Part of a small language model's weights.
Size: 13 layers, width 896, 14 heads of 64, MLP 5376 GELU, vocabulary 50257, 212M parameters.
Architecture: LayerNorm before each block, no position embeddings.
Training: a variant of Adam for these matrices, 762M tokens, 5666 steps.
MLP neurons of a small language model. Each row is named by its layer, matrix (up: input weights; down: output weights) and neuron, and shows model dimensions 613-708. Each number is 128 + 32 x the weight over its row's rms, rounded and kept within 0 to 255. Numbers have three digits each.
A block is one neuron, or neurons of one layer that tend to fire together. Before each block is what it responds to, as a language model described it from the Wikipedia text at the highest values.

Responds to: The first piece of a noun or name heading a phrase after the, of or an adjective, e.g. Harle(quin), Wall(achian), Q(atari), cell.
L8.up1090:076134141135138097132131159145138121146130067086114063150097127191139149074052139126196114124133156127151128123131155140131148123135146110136140170150017159116111132147155161147126092113090104091068151087100146138177152143130074101108104139135169117101080078181116091121121108123125105126
L8.down1090:153149170134114103152099130170102125136129096093153128189102082132136143168166111116106092110108117129110167148105168162160131135081114109125120136147144070157053108141164057166146104210140098135101172130124080095173188105137069128113142103106142140088100143108077133123118118108180107123
L8.up1178:077128126096144182145132114139151118164119118077118143095065110161137140132117125151127115126146150112151136162109110146105120096085101150128100134106042105115151057143135125129159152141119194145087141055130126127093157139098128086135104139125163169102131083139183164076142099134106157145
L8.down1178:187123071198158101158100139129137124180104102127045133110163109148146060097135101143125177145152087152136149153143138096163111147174112093114178089085127125110143150175122164163158139194132175099139135088157124105156141123074084045186105137123171186101039103149109142130100150144154156100
L8.up3855:117131142084150193169114152215154134156127135091163132184120111173108152156109116121156101077165129110119085135124115166133128145104154122121075129137034094154090056179119119123153176138147142148104132125114120133117183127151133139135088143112155150103145095122167140103167082132062156109
L8.down3855:172118074170134075118141130090128126217108078104115162100142119176137146143192111138152175159120101132137107166122136158199183112171075181165100149102168098103106142122136158157132121139170153103219099193177120126185146089074122054169170110071162125103092153125117130098100133137094131152
L8.up4092:119141112107138165117120131141068140165072106117120141091131100190121125110099114149135078057178207129131117164065127195134144125117102117174126151156140190147094043191134134149178143110129210093128135104121103128156149174097108109108116145116066164162088052151191114101086118112104171133
L8.down4092:153114103113097151157105097121187131109104134118088126125142138095111135156091179181158176095128114133109202127146124145159102157138136132121155100129118112135137120151102173154085115149078130129126081129139086133158176105077085084183112085164150112104135140153077173152104134144157090148

Responds to: Opening sub-word pieces of words split into several tokens, especially " w" (w-ither, w-izard, w-iring), and surname starts like Gu-astavino, Pere-šin; weaker on whole words in names.
L3.up1895:117190127180125087125112177158113123188126136176163169126084086090103143153090150129116090058153159093123125089162174169147188139124073134179135124155152077155098130149145074106126182137135105109179096151101137101132173128128130185109068143158144046134147171151161106138151195137096106133
L3.down1895:107152071103157147178176139146082114126139227099111110076135125129168083117156157127183073160075186063141152066143101064102066161044125136126197099154150106123079141142123174129104102133125150120078149152062137073103139086157131163124173086114150144110124182113124110070163139079143152095
L3.up2196:182133041155136079126142145109132120157118154114080097146133131149104127178112076098099095141133145148101136146058114118157093139152143175104129153130150143125118132107102107090125133171119150149188096130164170182187112101112129112138118137116089124126101151150148170124138133158120179131
L3.down2196:143158134114100100183110160137164119124109185150097126123186118125170120166087154115105115131109091102113107109128152153137149096158151153171110080137112097103089117115109136099090120165065102179151101138145147141150107129072178112113123111123137123083114176148154104095163096158124111120
L3.up2607:156100147121104139071119139177135124155144108120201163048114099136091193137125124096189180132138142099160116118157132103121116150111119134145142123057140168146158120129178160137178135135094181091069141141139180192134162121198127154084109142140139114197119118104103106165107103154096112175
L3.down2607:138137111088116104141144059110128149136102187143131088134122127179157184114114126140081114111105096154168118084099139125104018110145150184162148131121108149096150139132220108127166144157139134136192155145116092075149139160091149134126154097113050146126081108149128072058113147163145143174
L3.up4360:164153116112146145074174118088158160155135162072106147103104141099148089160181182047137169100094140159168134067072119098125147090105104090147122160098160154067091117079137082087158146150099120106113126126101126149159164108144208140067201076137131145110063145122129093101111117121116141153
L3.down4360:172116091157133097108133116109113129145138226151106107161111129145148175103123097158162113131103118131112103104137214172148067105106166151160115077120106160114105136145186103172097093146162146113161124140123103128146074070119096142081156115154049093122114141058150165112159100084149184099

Responds to: Single capital letters or short pieces that begin a longer name, code or abbreviation, such as R in R4, Rp, R&B, E in Eötvös.
L3.up464:083123096156093124115094133029123099070149133112115080130142112101146131150202111150086113160106104131121112126090159108094081172140182103102074107196121168203136113133138097146135109055084116153162168107134171140121078105103117089040138153163123194067177111150079157142089098103128116158
L3.down464:106115132092072102135107101173123084106166123154082070126125123147181138165106128122092123131111148203091117138135165129075248125098091104107139123128096116086169113165120156099159118128150067152137099142116115123102152094110113135087162125153050139155126095069148085140175189159094057164
L3.up789:127162143177101157117119118088155102134172166086092096102112141145079167162100138205116129161089141072150069166151128145136126124149154153135077129164136138100071135132155160112154114133136102096130091099093153108133052098151115111119106164169145097142109107106078080157152104101113138106
L3.down789:172146091134121102154139120175031144137075160132109114111128156098116065096114122130161123137150150138105086168208127032127069142089123107108112107153133079089118179144162145060113096138163180137112155107109123163103100109129126099102180114139158111067181085106090149100103091095144161166
L3.up1074:173124082131149109075072087114111116187144110117141123165101139009143106123085125158164096138144160141131104140062113125177094120107172068073142145111155113124129128123187122074098122126116134138162089113080144066128107115106140157109125117155116118102119143120091109152155084099088162154
L3.down1074:141094083049119097137161104168138109134122141142077124180095151132123089128105146113137135096119153108079137129097155091178072112150217172139126116108187130156076146126095155202066141094143177096170164155155131135164120121126142110106081118099134117118165088077106118183123144156074164054
L3.up2974:131063110102140133118132172201079096180195094118056142135171135092092135160136103175177082093114160108164113098105142142161127138208105139133097149091179145140120132143094139117147098115151115053156093205171097114131169141095104137137148090123135111188151167118145109141157142167091100081
L3.down2974:139126159156118171130111124142146126199133147128122147129117115177104130134104135125111149108110133105099161166116136143154143157169062161118068121146136149159141138091145130082130116096135134080116150083081061187138163122121185140189100109090102162143144235145126124137119159101121078121

Responds to: Word pieces or words partway through a multi-part name or compound, mostly place and building names, such as Gar(bage), Doord-ar-shan, Coppin Hall, flat-car.
L10.up5245:147133096067163112199155169134131166107143168106151099137073054106144117115138163131107097148077160089081092201131144178145117137075080118107115123103174067100095083154152167146178095152166229114122165104122142123178068132155146095167149116113180101179130146168087128117081084101114140186
L10.down5245:106106144094096085145185120103164123120148166125132067123103123121166123137157116094166114102159135111152137145099079152129137138130095085093165130168111163148093123180173138154150129158114087128118084197131076158157139129144178131137140171113112190087119121132056207193139110114136113188

Responds to: Short first pieces (often one capital letter) of words split into several tokens, typically right after a bracket, quote, line break, slash or hyphen, as in R·oles, (R·&D), Physikalisch-T·echnische.
L8.up552:118094060108150104191114109157154192141118131075089117144107107159123110114171153099101135137143151105066107102145091078159120073093115151126125166055125151115126107143133131153128176147127134120145101095146095110140145155132181141154127120184118135114102088150156094146118099131175088150
L8.down552:145149103093088109135171158113114186157089142185101098093108125101067158106124125125156117103166102114169151094168138111118108162152084166094115126119154116087147182176128125108128109114112145122132147149153141127182121111140161142220103110129151096155142070143160116102135178151203088113
L8.up1632:067080123094140115148099173164151186141130141080119154076044077059191129149113079162129126158126146103126105127123066071164118167162148133158105156072131134110134000136138181130106145112059109155126122128119146148171118148182162134108139142133096124140144086188128059103101107139124181145
L8.down1632:105114160062106116113148171146145123134089101111087147143140114038088149129074154115135080109091151128169111133124080130130150170121169128106167086065114113148085178205101161172100166106122155147117117120106116115117165128114144128156144121105101127137115040135117112113194153119132126147
L8.up2033:108139147123150132093112199102153107139123192141162145117137123156182155152131131129083148149117138096098122087168065096162138114117117055117076117093131117125147118143077102091075160113071114102149132119131105064150147182185128144133172115140132102153162079109128090153067102136146108094
L8.down2033:115150124139142131090126180139118129124080110169099136166167133128174080107078168158170123136147123145074104135155135105109167125115176104152098081079083166109138051143101128071148069186109163148107147104156158116090167114117116177144109075117161131115118022136097154155079096149150108167
L8.up2593:127104112129179141190103115144146148118097178136099143136080087134134088099142131115125209141109141096085167100142077142105185062102142128125117143101141119097134100125144109114079167104136101077148116109121075116015199125193168119091150185149137114146134150180137090205092076135147120147
L8.down2593:088137124088129132177156130112098114092092172147153179053127099075126119135089130065139123115139140163135145190114144153196144155190106091131153184164138166134136153159128170134154101168216179116124165120125153109099091104182078146100169140146107127129153096106116126134150141115129163169

Responds to: First token of a personal name, initial, or capitalized word piece, such as Aric, H., John, or the P of PPAQ, mostly in election and roster tables.
L10.up1442:095080196090142089091071106125117174154118158136126104131115151083156145154134124127146133115092132165106099103067110103129115120164139131119138148139077135159096137139105134122128154153136092139147134131121136143155098135148079155104116132145141145098151129176093133210115154110134107109
L10.down1442:150111144119110103129131141138124127079154141098129107112148149050139149106168159155163127107134148133096091145082139134110101145153163136131093118067095088106153142154123113058093127146101124152165129098150211088159189108149139110141131108134128127094103000145102152114122133110082163113

Responds to: Past-participle verbs used passively or as reduced relative clauses after a noun or comma, often followed by "by" or "in", e.g. drafted, granted, held.
L8.up1944:099104113078144177159100172127087110115174162063100123165158171080130108087125101132064147094178175113107088167107104148124125125159147118156118122126090046170154103115139098141158176172131146118118099166141137148106128182135152102113143159072103193101100187153123134128098133103082166124
L8.down1944:096179148099127114149105114144141098130112145154133089151129110113152089132104130127116115120180077055163103110114131124136014118210146148131149093156179130205163094146102100113151107118132059157145140146178147082140109075143096171126121139166171145154095153098133161199117196147097123109
L8.up3847:140131099088116183151138206187097117096129163089102164125147182076145115106111155162087144139136135141105096145145085129134146178121140120185085129082078002168169095152165098145132148164091104151121151154119139100093107121143128126049168124076123155159084135176153138099105060123096192147
L8.down3847:144136120138090139177142114175083112132135129142181135125135133170120130098130122096123126115188136073136099100173113116129035120159135113139120120161086121162177120123081129141150088165103118098146131171143112107115138113163094127134142107094118145130051124126176138169089126132085156137
L8.up4212:134119164112104125147161147179096094162130132112123121117065107158128109087113116173102161135099117192159162157148145135068182156126116142137070180088124077089135126097148130127175136120125102118145182124143133144139096109141081138098138082173121157147070093165149131111141118107128137052
L8.down4212:157121127190071081144147108160087114105134097165145122053111123206138107126125110111133110112115156134151112143126178075116115127129125141093091127102065109117080150113136094129134149103149101068166175101155154112112083090134104120131188099206113084096135147095084134081099118108140165083
L8.up4227:145122084100114093128130162148082086129079081120125139103146166117118126134168106138153172174120116153125129145137172131142198096128150100092081117032097082167115133127118097140164130187110068138128142164113097105084154119144139154124161084148116144144108138129130121127101071108121148129
L8.down4227:149127144160154106131138122173112146084130132108114145134094138125157086088090087152090103146126108104122110141170135150095157103094126121130094152155099130081174094158115137099150152119084111188131134141172070123073164168118123000136110113066139189121107157107147099170091144081181162145

Responds to: Fires mostly on the word set in any sense (gene set, set off, stage set, tenth set); more weakly on status or location words such as now, currently, based, headquartered, built.
L3.up1615:126095146065103134125111131104121156129122189123136131137168143089101129117131150134154094148145122143072138179080163125188165120102164122136125150047100100139121128136166135065066127172120163112188099126183108104133163167136099147071180145120092147064104119127114116143147109097090128134
L3.down1615:173090102133072165121137125083129120099079099145116137131153089089129110135109115202179121161121145127156148122110114110093160166093122149145136042130088152082164122182149169125086094140111098134114177085129164177105157078119129137097160147135120074107138123143095132116104129119149163072
L3.up2002:074116148159122099144198144139126114156169143192123123126157175139101116114180102113202112106177078133142091150142158162138105104170156181146188146109143133133093125168131188113145148167050132151141119075107146171112114127150105102104120152135127196131081098125135127127115093178163151162
L3.down2002:140113070169121102139097092076157166136068116099109139100142154092133076108104137157059157132145136151082183089166169106125117101119187125118090117141140147092103117128071154114057120089117143118123132129132144199169133156136124109163100087136126114110133148146145098088145154169087193105
L3.up3016:081128151060138100129195063210146177117087113184111137176113119121152132165172106149151130101133111082118092160166157122100147104095171100140165112104162110079157113157166148088188139116119191109124133090102143127138160128123124125075123108138116145185098139119132067128185133117110138119
L3.down3016:148133092071107121144151148161144088195189138089185114145166123109137106132077147117091116121154102054152121045134136137159075088081154127095136125136125120075100135121148135094068125114152146134121149123156117149146086148175144120096191111173119143182139112151130121137083116091145166055
L3.up3922:152146098141183137099128135176096107162122098194142131171127118124154109100131062112154150109045133127143140087112123176112131177115125107136201138130114162093125118136147147098124175132099104158116145138087178160124138104162179121097160144151147103127142196195147136105197100169130083140
L3.down3922:139000118151110128115067117110131106156159146142131139162146127111055055102111157115112120110120130077047153144173176199166025145160169179102120067144121128112108178137127092146063127087095151094142137154134104156146144108136130156148141170098106068098172097159103079105161083122184117095